python train.py --num_hidden_layers=11 --hidden_size=768 --num_attention_heads=6 --num_key_value_heads=1 --head_dim=128 --intermediate_size=2304 --vocab_size=13869 --hidden_act="swiglu" --norm="rmsnorm" --norm_place="pre" --norm_eps=1e-05 --positions="rope" --rope_theta=10000.0 --rope_fraction=1.0 --qk_norm=true --attn_scale=0.0884 --bias="none" --tie_word_embeddings=true --parallel_block=true --init="trunc" --init_std_qkv=0.0239 --init_std_o=0.0296 --init_std_up=0.0341 --init_std_down=0.0341 --optimizer="adam_hyperball" --learning_rate=0.00962 --beta1=0.9 --weight_decay=0.0 --lr_head=0.00434 --max_grad_norm=2.0 --warmup_steps=275 --schedule="wsd" --decay_fraction=1.0 --decay_shape="linear" --final_lr_fraction=0.0 --batch_tokens=131072 --max_seq_len=1024 --doc_mask=true --z_loss=0.0001 --train_tokens=966200000 --max_steps=7372 --dataset="wikipedia_en"
MLP neurons of a small language model. Each row is named by its layer, matrix (gate and up: input weights) and neuron, and shows model dimensions 352-415. Each number is 128 + 32 x the weight over its row's rms, rounded and kept within 0 to 255. A neuron's up and down rows have the sign that makes its largest values positive.
After each neuron's rows is what it responds to, as a language model described it from the Wikipedia text at the highest values.

L3.gate453 [177  96 135  65 144 147  99 123 140 115 126  85  44  95  91 141 158 147 122 139 116 114 140 139 122 199 127 118  70  92 159 181 182 111  88  94 100 169 116 133 175  72  96 106 120 129 131  63  98 111 105  96 120 138 104 133 123 133 138 147 182 150 127 162]
L3.up453 [131 113 111 167 118 153  88  88  93 143 147 113 117 131 130 158 144 128 126 135 165 106 146 113 179  90 105  91 106 118 118 108 164 100 149 155 109 139 187 134 102 139  87 121 150  91 119  98  75 142 164 102 135 119 161 147 118 141 149 104 133 141 170 159]
Responds to: Final word or word piece that completes a set compound phrase, often in chart or stats tables: Peak position, Net gain/loss, private-sector, rear-wheel.

L6.gate787 [123 103 147 141  97 144 119 110  83 101 193  86 114 160  68 122 131 144 106 135 215  95 140 110 148 179  84  90 139 139 166  88  74 139 130 111 139 174 148 136 152 137 151 152 106 114  89 190 137 162 134 140 131 159 110  89  79  99  87  79 130 178 130 151]
L6.up787 [152 150 111 136 113 127 134 130 146 161 183 190 144 103 130 113 164 121  74 136 139 132 114 111 151 108 139 191 128 131 147 147  86 176 114 110 118  96 151 140 130 145 176 151 164 177  87 133 122 136 126  96 168 113 156 117  88 126  92  59 134 172  39 134]
Responds to: Main verbs right after a person subject in biographical or descriptive prose, such as contributed, made, gave, wrote, plus "==" section-heading openers like "== Biography ==".

L7.gate64 [ 63 104 158 105 129 102 127  94 205 114 124  95 100  77  83 127 143 176  90 114 120 147 127 160 114  92 157  99 157 122 149 161  98 111  94 139 114 162 175 112 144 117 147 135 116 203  90  90  63 190 112 138 148 139 122 158 136 161 121 140 129 152 108 115]
L7.up64 [152 175 213 112 112  81 154 174 129 168 135 125 135 110 199  84 143 169 135 186  69 115  85  94 134 136 165 109 107 122 111 167 141  41 130 197  98 111 152 138 167 128 118 132 181 111 167  68 117 138 167  51 118  70  79 162 115 165 141 154  66  99 143  75]
Responds to: Closing parentheses after numbers in wiki table cells just before a pipe, as in 16.5) |; also mid-word pieces of names, e.g. Sotomayor, Neath.

L7.gate2233 [162 107 151 134 170  99 126 115 180 117 101 140 143 151 151 166  49  73 156 189  67 111 100  95 140 154  99 131  96 152 128 168 134  74 131 133 106 117 156 139 107 119 146 121 119  36 129 167  97 145 145 144  82 111 143 162 188 107 115 122 159 101  97 117]
L7.up2233 [158  77  88 115 146 139 118 101 174 137  98 121 131 155  89 161 130 121 181 177 210 158 116 117 149 104 202 115 122 160 118 171  83 148 100 115  76  94 181 167 189 131 138 122 129  97 150 152 114 134  77 130 134 101 103 167  71 147 138 162 106 114 147 118]
Responds to: Month names opening full dates after on or Release: (October, May), the hidden character after N/W/E coordinates, and mid-word name pieces (Mub, Rous).

L6.gate1383 [179 163 125 129 151 111 139 143  94 129 139  84  95 134 191 138  81 136 182  84 128 106 125  72 121 126 155  69 132 157 212 113  98  96 130 113 144 127   4 119 139 170 138 141 148 110 104 113 113 103  97 106 123 132 170 142  63  65 122 112 151 147  97 122]
L6.up1383 [142 139 159 132  69 120 148 128 119 107 114 111  92 125  74 157  97 157 107 148 141 109 220 114  86 168  98  86 124 152  78 191 142 172 106 159 133 125  76 117  83 161 161 103 102 131 117 134 101 134  99 104  96 133 142 130 129 176 142 143 170 173  47 166]
Responds to: First pieces of multi-piece words after articles or verbs, mainly the prefix un- (unrest, unprovable), also comp-, con-, re-.

L3.gate77 [113 143  63 130 122 132 106 190 120 179 100  79 121 175 154 153 128 124 180 148  94 127 104 140 117 132 126 173 174 149 169  89 117 126 165 136 112 138 161 116 137 106 157 113  89 128  96 145 150  64  99 106 161 116 153 134 116 134 103 175 144 199  97  85]
L3.up77 [ 84 191 152 124 183 116 157 108 204 113 145 100 148 152 133 128  97 133 139 229 181  80 159 127 144  91 115  91 133 115  93  94  97 124 150 118 146 129 115 122 148 128 135 182  67  50  88  97  98 157 183 102 113 102 123 148  87 117 158 158 117 167 120 117]
Responds to: Prepositions such as on, until, in, by, before right after a named body, date phrase or clause, as in "Senate on", "Commission on", "continued until"; weaker on word-piece fragments of names.

L3.gate43 [ 93 173 130 160 106 109 134 138 113 130 171 124 104 123 126 157 124 150 140 117 138 164 155  87 114 173 151 166 118 137 155  89  81 125 109 144 177  97 105  52 152  84 144  94  82 104  86 137 134 126 121 207 187 125 131 114 164 115 121  93 164 126 166  93]
L3.up43 [ 99 139 144 133 115 140 111  95 126 132 133 103 126 157 113 126 147  89 159 164  68 116 172 126 101 137 177 108  95 163 153 141 121 103 161  77  80 130 156 141 148 125 136 147 128 130 126 121 175 127 144 160 101 163 176  87  85 175 127 134 124 101 126 137]
Responds to: The final token of a table cell value just before a | separator, usually a closing parenthesis or %, as in (PNG), (32), 53.95%; also verbs such as were after percentages in census text.

L7.gate44 [ 32 131 126 101 134 216 101 116 128 124  74  73  90 167  98  89 123 112 158 123 175 119 193 146 125 120 160 163 116 163  89 110 127 106 107 172 138 147 154 152 147 114 117 107 178 123 150 192 131 106 157 139 159 191  98 141 101 142 136 176 118 100 147 148]
L7.up44 [126 163 140 155 133 135 126 100 134  57 187 192 170 110 156 159  95  91 125 123 133 136 124 169 136  87 166 112 154 188 115 103 150 175  42 116 170  88 110 160 110 184 182  91  84 124 156 179  97 101 206  98 147 109 126 107 159 155 136 127 167 130 156 132]
Responds to: First fragment of a word split into several tokens, mostly right after an opening parenthesis, quote or table pipe, as in (ly-rics), "ret-iring", [el].

L7.gate1184 [ 78 144 145 145 117 160 146  78 126 128 128 115 156  78  84 142  88 132 132  82  99 127 148 158 104 158 117  95 106 144 162  74 150 112  45 119 121 124  98  68 152 109  80 118 184 123 144 128 112 115  80 118 177 161  92 122 147  94 132  80 136  95 117 127]
L7.up1184 [127 146 107 146 169 132 139 111 123 120 133  78 142 168 130 156 136 124 134  80 147 125  90  85 169 157 133 119 176 180 140 158 156 136 116 118  88 124 196 165 136 171 149 147  96 123 170 124 161  60 146  87 197 133  48 173 144 117  68 103 132 114 137 147]
Responds to: Opening pieces of split words, mostly a lone B, R, b or emb at a word start, often in song titles after a quote mark, as in "B|ut Not for Me", "B|orderline", ex-b|oyfriend, emb|arks.

L6.gate1691 [155  64 107 101 127  91 128  67 119 166  72 123  65 164 114 179 124 132 134 133  84 120 171 160  53  81 156 152 107 128 166 121 159 167 102 132 166 123 138 145 196 133 118 132 137 147 104 130 130  28 103 181 138 118 114 112 149 140 152 166 133  76 159 139]
L6.up1691 [176 151 101  97 103  89 108 117 150 100 113 167 162  58 129 117 124 125 152 149 135 129 141 116 128 105 110 114 140 147 144 142 168 200 151  94  97 163 181 152 120 104 169  84 150 126 108 110 128  65 107 126 149 106 110 160 154 129 102 134 118 122  90 105]
Responds to: Word-internal "il" pieces inside longer or foreign words and names, e.g. Pestilence, mutilated, resilience; weaker on name continuations like Union, Republican.

L7.gate1278 [ 98  80 154 144 137 119 103 127 162  94  74 130 120 122  87 118 105  69 136 191 109 173 139 142  71 172 139 161 201 108 159 137 168  95 101 140 112 117 115 131 166 127 165 160 101 170 141 181 123 138 114 128 147 133 111 152 135 109 153 116 154 122 171  81]
L7.up1278 [127 134  97  91 180 139 142 127 114 102  51 112 137  88 147 134 157 114 125 123 131  97 133 106  95 113 126 154 138 177 124 131 162 105  96 143 119 173 116 108 118 114 165 130  91 130  78 146 140  92 129 171 123 112 186 172  87 130 148 123 144  74 141 134]
Responds to: The word right after "as" in set phrases like as well as and as early as; weaker on direction words (north, south, downstream) and table cells.

L6.gate1492 [ 71  78 122 118  75 179  98  95 175 113 134 122 117  94 146 115 175 117  62 125  96 156 167  90 107 124 155 163 153 137 114 150 161 112 136 129 155 123 156 155 155  98 154 140 126 136 120 160 152  96 133 118  54 129 107  74  94 121 137 100 130  86 119  88]
L6.up1492 [176 138 145 143 120 216 104  89 112 130 178 146 105 119 142 129 135  99  91 105 168 113 155 109 129 154 141 129 124 169 142 178 108 127  97  91 109 135 104  97 117 136 162 118 190 146 200 102 186 134 118 135 134 162 160 128 105 176 170  94 129  91 184 143]
Responds to: Tokens inside fixed formats: word pieces in foreign names (Côte, Château, Chełmno), table cells, and field labels like "Label:" or "Language:".

L6.gate45 [102 139 169 143  68 202 133 156 146 136 100 171  94 100  99 128 100 150 146 142 157 123 126 121 125 103 175 164  93 120 145 118 134 129  92 140 209 117 131 158 124 113  44  91 194 135 105  82  99 140 121 116 113  70 119 182  88 144 133  93  98 137 144 147]
L6.up45 [ 81 159 141 135  73  99  96 100 111 136 165 120  74 110 115 165 106 153 149 140 155 107 146 164 179 110 146  94 121 121 123 131 175 117 164  89 153 121  93  73 118 133  82 105 144  86 163 105  76 100 136 185 120  96  95 191 120 151 163 145 131  81 150 162]
Responds to: Modal verbs right after a subject noun or pronoun, mostly before "be" or a bare verb (may, might, can, could); also "well" and table pipes.

L6.gate955 [101 105  75 102 117 164 126 111 173 112  83 119 133 127 127 108 158 183 136 136 138  80 170 156 125 167 138 105  82 180 121  82 147 121  94 162 107 169  98  84 167 163 127 123 131 111 138 126 116 163 122  94  64 139  83 137 103 172 136 124 170 114 162 129]
L6.up955 [ 77 132 149 176 147 157  97 120 197  76 137 149 102 104 135 122 128 175 131 134 172  86 108  56 103 125 156  63  82 155  54 100 165 112 123 134 111 147  83  76  86 171 156 136 154 143 167 125 130 123 102  88 124 172 115 112 134 144 153 114 178 109 133 150]
Responds to: Words naming a field of activity, such as sports, transport, health, media, mostly as or inside section headings (==Sports==) or as modifiers like water sports and public health.

L7.gate1140 [113  96 163 110 112 208 117 145 103 117 105 115  79 167 154 127 152 103  93 126 118  78 121 105 122 119  99 136 101 157 158 157 109 111 140 110 134 161 143 118 130 160 139 142  93 163 106 145  55 122 128 175 142  83 127 162 138  92 140 149 158 142 176  84]
L7.up1140 [174 133  85 108  96 174 123 179 152  49 143 132 133 139  82 113 153 156 109 119 114 106  70  78 168 118 181  63 128 161 100 122  77 138 114 108 128 114 156  87 143 141 107 199 180 132  51 121 139 114 169 130 126 171 173 105 150 147 113 114 138 158 111 130]
Responds to: Words opening a sentence or clause that lead into a figure or consequence, like as a result, out of these, about, an estimated; also empty table cells.

L3.gate86 [ 80  79 117 162 162  92 127 125 156 116  80 166  96 131 113 200  60  99 103 104 106 124 112 168 107 121 115  91 130  94 152 103 138 140  70 208 137 190 140  79 196 118 188 176 143 107 176 132 180 113 144 152 160 112  84 150 137 109  98  78  46  93 104 167]
L3.up86 [170 162  72 105 139 150 105 121  88 152 137  91 104  84 134 150 100 137  97 147 146 180 156 151 157 103 101 113 110 145 121 138 135 124 121 133 197  93 167 116 130 164 115 141 112 145 192 114 134 162  98 116 130 122 102 153  86  88 120 141 168  81  97 164]
Responds to: Word pieces starting with or holding the letter b mid-word, often after a hyphen in compounds: red-brown, half-brother, inline-block, OpenBVE.

L6.gate939 [116 142  77 152 110 138 165  99  98 141  98 137 167 129 131 127  70  95  58  98  99  73  88  78 125 129 122  89 107 131 155 125 161 124 138 143 142 138 137 168 140 154 151  93  99 146 161 114 107 127 119 115 179 153 104 137 117  77 105 173 169  79 144 120]
L6.up939 [112 109 135  99  81 131 120 118 128 118 139 182 167 146 128 148 133 106 103  73 134  75 124  62 102 130 132 108 149 152 119 116 183 161 176 142 172 124 139 146 119 133 164  98  55 142 173 117 113  90 127 143 139 144 140  90  96 142 179 243 145  58 152 138]
Responds to: Articles and modifiers that open a classifying noun phrase, mostly "a" after is/was in definitional sentences ("was a Hungarian-American"), plus "television" in "the British television series" and year digits like "2021 census".

L3.gate1142 [124  91  94 152  85 147  71  37  92 129 148 136 164 129 164 175 155 136 135 126 164 103 162 141  80 178 148 115 120 178 138  84 167 134 114 161 137 120 145 112 101 162 132  95 200 182 181  81 101  79 109 149 163 110  79 165 109 108 137 122 147  88 122 128]
L3.up1142 [ 88 148 168 108  81 140 167 105  56 116  84 146 173 150 104 151  98 104 118  93 117 100 140 121 144 114 165 114 116 183 148 155 136 100 103 161 117 126 153 105 167  89 240  93 103  89 125 110  91 160 151 120  38 125 153 122  80 111 154 150 161 136 118  84]
Responds to: Mostly "a"/"an" after "X is/was" opening an article's definition, before a year or nationality; also descriptors like football, sports, first, only.

L3.gate664 [138 116 157 135 120 112  53 109 157  39 131  91 167  58 156 132 125 147 138 144  74 100 176  90  96 126 122 112 100 136  76 114 115 222 161 154 178 152 103 105 133 135 133 155 141 109 208 109 112 151 133  82 170 161 117 188  60  98 140 124 123 155 132 149]
L3.up664 [101 140 106  87 182  80 177 109  77 104 112 133 144 110 122 128 172  89  73  96  93 116  98 126 125 176 161 169 120 100 117 147 183 119 116 164 166  50 131 102 157  86 152  88 123 174 136  96 202 182 172 148 114 142 114 151 119  54  95 147 172 138 113 182]
Responds to: Function and content words that open the predicate or object phrase after a verb in biographical Wikipedia prose, mostly "the" (organized the, appointed to the), plus made, competing, is.

L3.gate700 [ 83 122  97  89 128 137 117  75  82  97 126 138 119 117 115 132 147 110  81 127  84  95 105 119 112 150 128 165 191 100 150 201 115 116 181 139 175 123 138 163 136 116 166  83 137 154 167 167 137  65 103 154 102 142 111 127 137 118 124 134  86 173 120 122]
L3.up700 [ 63  67 161 117  56 148 125 143  97 180 110 124 108 163 146 144 187 122 165 127  81 145 144 138 111  84 127 145 133 148 112 117 140 133  97 135 152 160  84 106  95 167 122 108 137  81  66 107 178  84 121 107 118 127 137 109 118 155 181 142 142 113 109 148]
Responds to: Capitalized "All" starting a table cell, heading or line, mostly AllMusic in review tables, also Allsvenskan and "All times"; weaker on "also"/"then" after a subject.

L3.gate857 [ 99 122 163 104 116 118 155  84 199  83 111  95  98 107 153 141 127 108  72 151 140 100 123 148 124 135  87 103  97 128  73 163 209 109 123 145 142 130  91 102 134  96  93 139 148 112  88 138 117 123 166 190 167 139 167 127 122 123 165 125 105 151 172 172]
L3.up857 [164 145 135 131 111 131  95 147 125 193 135  91 160 177 124  74 121 137 106 175 147 119 123 126  91 110 130  72 142 131 110 185 133 141 147 103 138 100 126 211 139 163 128 102 154  95 130 112 144 142 135 178 103 130 116 119  88 142  92  99  83 117  92 114]
Responds to: Tokens whose continuation is highly predictable: word starts or middles like Enter(prise), congl-omer-ate, mut-il-ated, and the second word of set phrases (such as, for example).

L3.gate1127 [152  93 149  57 102 104 174 141 111 144 133 109 162 152 116 144 137 138  79 114 118 142 147 142 163  84 149 110  68 133 155 145 140 128  49 122 107 163 126 117 210 102  81 123  97 132 163 113 113 123 162 144 104  70 117 107 132 108 158 117  59 152 138 139]
L3.up1127 [117 213 104 160 120 105 124 133 154 190 119 124 126 161 102  81 133 123 123  93  97 219 116 126 132 148 142 175  78  71 115 180 160 127  72 103 125 162 165 136 162 149 186  99 109 112 102 116 123  91 173 172 169 118 111  67 127  82 104 182  99 134 106 122]
Responds to: Mainly perfect-tense auxiliaries such as have, has, had and been, often in quoted statements; also mid-word pieces like Op-el, Manibh-ad, l-iving.

L6.gate667 [ 96 162 162  99 111 157 117  75 188 181 164 167  30 125  73 129 131 204  99  95 120 108 161 114 126 122  81  94 112 107 178 132 155 123 112 105 113 137  97  88 163 124  88 144 134 129 161 160 141 136  92 126  77 103 128 116 189 105 168  81 108  82 149 155]
L6.up667 [193 140 181 124 158 100 159 128 153 148  97 119 104 153 126 136 117  82 122 168 114 127 150 175  93 133  93 132 164 124  87 109  71 116 143 106 139 121 138 118 145 109 137 164 118  87 167 191 118 138 116 114 144 145 122 134 156 128 138 108 151 130  80 123]
Responds to: First fragment of a word, usually a capital B, at the start of a paragraph, quotation or parenthesis, as in B(ullock), B(ecause), B(onap.), plus digits in tables.

L7.gate1328 [120 115 126 132 101  83 123 101 179  63 100  70  96 189  69  78 144  42  94 120  79 127 182 130  87 101 180 174 138 123 124 105 100 156  90 112 114 151 105  87 113 108 189 151 193 160 150 141  94  94 142 122 172 141 150 138  95 105 118 110 122 142 156 145]
L7.up1328 [122 111  99  73 177 113 161 132 115  97 165  96 168 128 134 121 133 121  55 180 149 104 158  91 114 130 137 144 172 138 116  77 157  76 185 169 145 102  86  94 133 181 201 163 159 130 162  82 158 175 134 129 103 126 109  76 138 154 121 158 142 119 107 171]
Responds to: Creation verbs right after a person subject in biographies (wrote, composed, authored, constructed); weaker on word pieces inside names and titles in tables.

L6.gate1893 [ 68  99 143 118 126 141 105 165 129 109 134 138  70  93 132  93 105 177 101 174 125 173 187 164 126 104  67  93  79 123 169  88 110 142  90 146 148 153 128 108 133 160 110  94 156 120 108 143  83 108 134 120  80 142 125  82 128  90 143 133 112 160  77 150]
L6.up1893 [176 127 135 122 119 114 132 136 102 160 123  90 141 161 141 118 130 143 165  88 110  69 135  56 103 103 184  82 144  86 138 137  60 173 166 174 114 122 163 147 153  63  99 116 147 115 125  94 111 104 106 175 163  98 157 147  98 122 126 138 127 137  56 187]
Responds to: Fires on formatting and number tokens in structured text: the % after census figures (64.2%), table pipes and blank cells, and infobox list dashes; weaker hits on mid-word pieces and the word end.

L7.gate481 [153  90  98  67  96 191 159 136 105  78 121  98 149 157  80 193 126 149  55 134 115 120  96 163  54 124  69  49 123 138 167 134 126 128 108 168 177 171 116 119 145 118 151 132 137  98 172 103 105 132 122 122 176 114  74 156 148  72 193 119 204  88 131 159]
L7.up481 [159  75  68 102  85 119 159 134 136  57 183 110  83 177 183 134 164  96 140 130 208 127 183 116 112  57 100 125 107 164  64  91 135 156 130 117  98 130 149  74 127 165 163 109 103 148 158  99  80  79  77 164 108 142  88 112 196 113 128 143 137 132  71 141]
Responds to: First word of a descriptive noun phrase after a comma (appositive), "is", "was" or "as", mostly a, an, part, e.g. ", an IMG company", "is part of".

L3.gate381 [110 109 102  91 116 114 140 132 134 122 124  81 107 132  83  69 129 154  82 112 124 152 155 131 110 124 156 125 101 139 137  92  86 113 127 111 116 104 119 118 120 187 122 113 144 151 120 143 100  61 154  86 132 130 129 129 140 133  97 105 130 131 113 174]
L3.up381 [144 110 162  95 114  97 108 198 120 147 113 133  70  78 142 139 106 139 111 130 159  88 194 154 112 126 201 130 152 154  76 115  78 137 161  57 101  90 162 149 163 161 161 107 116 102  64 138 144 107 174  97  78  92  82 144  35 193 143 180 130 194 179 136]
Responds to: Tokens that complete a verb phrase or word begun just before, mainly particles after verbs (going out, dropping out, went down) plus as well, un-/non- prefixes and mid-word pieces.

L3.gate558 [116 146  95 121 131 113 146  71 136  62 127  98 140  99  86 143 169 111 152  68 135 133  95 170 137 159 120 134 149 164 153 117 125 141 185 123 157  96 127  93 106 158  62 208 149 118 132 124 113 109 114 132 148 141  70 147 110 131 150 131 175 167 107 164]
L3.up558 [153 130  82 180 120 134 103 119 129 117 126 148 100 149 167 124  90  54 160  89 150 121 141 174 176  68 185  93 157 109 187 130 121 136 150 127 157 122 132 136 101 200  83 117 129 133 147 104 110 157 146  98 159 139  96 124  99 101 127 105 129 143 162 148]
Responds to: Short mid-word pieces inside proper names, especially "le" (Randle in basketball box scores, Glebe, Danielle), plus the word may/May as a modal verb or month.

L6.gate1788 [120 151 163 105 157 137 103  97 172 111  75  54 155 113 140 122  57 166 110 154  96 136  95 155 152  50 169 140 141 129 116  98  96  99 134 190 133 117 191 106 117 113 120 123 153 134 112 138 148 141 163 133 127 127 142 160  63 143 127  82  81 140 110  71]
L6.up1788 [150  96 147  98 107 146 126 133 156 106  88 142 125 191 136 122 123 136  88 136 110 164 152 119 112 110 170 123 129  96 145 150  85 120 178 151 112 127  88 102 190 127 144 106 198 126 155 212 153 145 117 142 150 130  70 167 149 168 168 133 123 132 117 135]
Responds to: Token right after a proper noun or noun phrase ends an argument, usually prepositions (on, over, about), a period or comma, or a verb (agreed, discussed).

L7.gate1295 [ 97 127  80 120 121 146 150 111 121 159 107 133 155 122 180  75 112 165 162 129 126 154 101 115 145 110 101 154 145 132 132 116 145 149 168 152 113 122  68 157 167 184 144 144 160 163 145  89 120 177  96 134 110 155 126 138 117 148 145 148 149 168  83 118]
L7.up1295 [121 157 129  82 105 121 121 103 127 180 150 142 180 155 154 137 115 162 100 132 176 145 175  85 130 146 165 109 189 114 122 129  81 178 152  80 120  96  93  55 164 173 169 191 161 154 127 131 137  84 116 124 118 122 128 128  83 132 115  89 131 103 124 121]
Responds to: Word-piece tokens in the middle of split proper names or rare words (Sam-May-er, Ham-ad, Antar-ct-ica), plus first words of set phrases like United States or high school.

L3.gate1944 [ 62 143 144 163  93 123 127 130 101 160 168 138 131 138 142 109 115  95 121  84 188 162 123 157 140 122  98  77  99 119 126  90  81  91 203 134 143 150 109 142 128 146 171 122  94 152 122 124 120 177 130 111 152 105 151 150 136  50 101  63  87 125 144 198]
L3.up1944 [147 120 181  93 196 150  99 158  89 154 122 142  89 139  79  99 173 121 104 106 195 129 124 166 158 164 113 146 116 156 132 125 109  79 188 127 118 136 108  89 173 116 134 153 122 142 190 126 136 169 130 137  87 105 120 111 167 103  77  57 156 107  77 159]
Responds to: Final suffix pieces that complete a word split into several tokens, like -ical, -ive, -ity, -ite, as in Geographical, favorite, inductive, across varied text and tables.

L3.gate297 [161 120  78 128 111  81 107 125 133 157 182 130 136 168 172 109 108 135 110 139 102 156 163 146 170 192  97  65  81 122 132 161  44 188  26  88 156 148 110  84 150 191 105  66 109 145 146 172 121  90 123 124 158 141  72 136 113 103  78  93 150  69  73 156]
L3.up297 [169 109 151 116  78  99 134 128 137 139 115 123 136 191 121 168 150 120 137 165  70 118 170 191 170 121  94 147 145 132 158 124  90 125  96 132 119 113  97 127  88 193 165 156 170 134 158 147 103  93 145 120 135 116 170 148 202 128 185 114 121 130 152 168]
Responds to: Word-final pieces and words naming religions, faiths, or ideologies, such as Christianity, Jainism, Marxism, religious, Orthodox; also weaker hits on faith-like fragments (Faith, saint, Spiritual) and adverb endings like deeply.

L6.gate389 [119 106 160  94  97 180 158 204 114  83  95 126 151 104  82  50 100 154 116 147 132 123 113 142 133 104  71 150 185 117 109 139 158  99 137 125 125  92  52  94 165 134 180 129  91 165 152 153  98 138 107  55 140 119  99 101 153 165 117  52 155 145 106 135]
L6.up389 [133 169  96 105 116 126 168  93 150 144 136 112 126 155 103 176  73 154 150  99  86 174 114 124 138 124 121 158 103 120 119 107 140 157 122 152 125 129 138 129 138 136 121 172 163 161 145 105 107 161 141  87 142  81 114 112 179 100  98 154 186 112 132 139]
Responds to: Verbs and some prepositions that directly take a following object or complement, mostly after a subject pronoun, such as had, has, wearing, stripped of.

L6.gate1870 [149 129 132 142 162  88 170 149  94 170  93  61 101 152 124 166 134  72 131 125 157 147  80 129 172 149 131  78 100 146 114  81  88 148  75 142 136 113  72 163  77 176 124 150 100 160 178  72 108 167 114  80 122 159 111 113 170  96 172 141 173 145 121 113]
L6.up1870 [134 166 106 111 120 159 120 114 132 173  32 117  59 143 127  85 133 119 128 127 128  88 167 154 152 142 103 138 132 144  69 153 161  81 150 136 165 140  90 111 131 134 124 113 157 146 173 121  99 134 151 179 112 189 134 139 125 118 160 164 139 125 143 106]
Responds to: Sentence- or heading-initial time and sequence words such as Later, Earlier, Further, Early, Recent; more weakly, table pipes and "such as".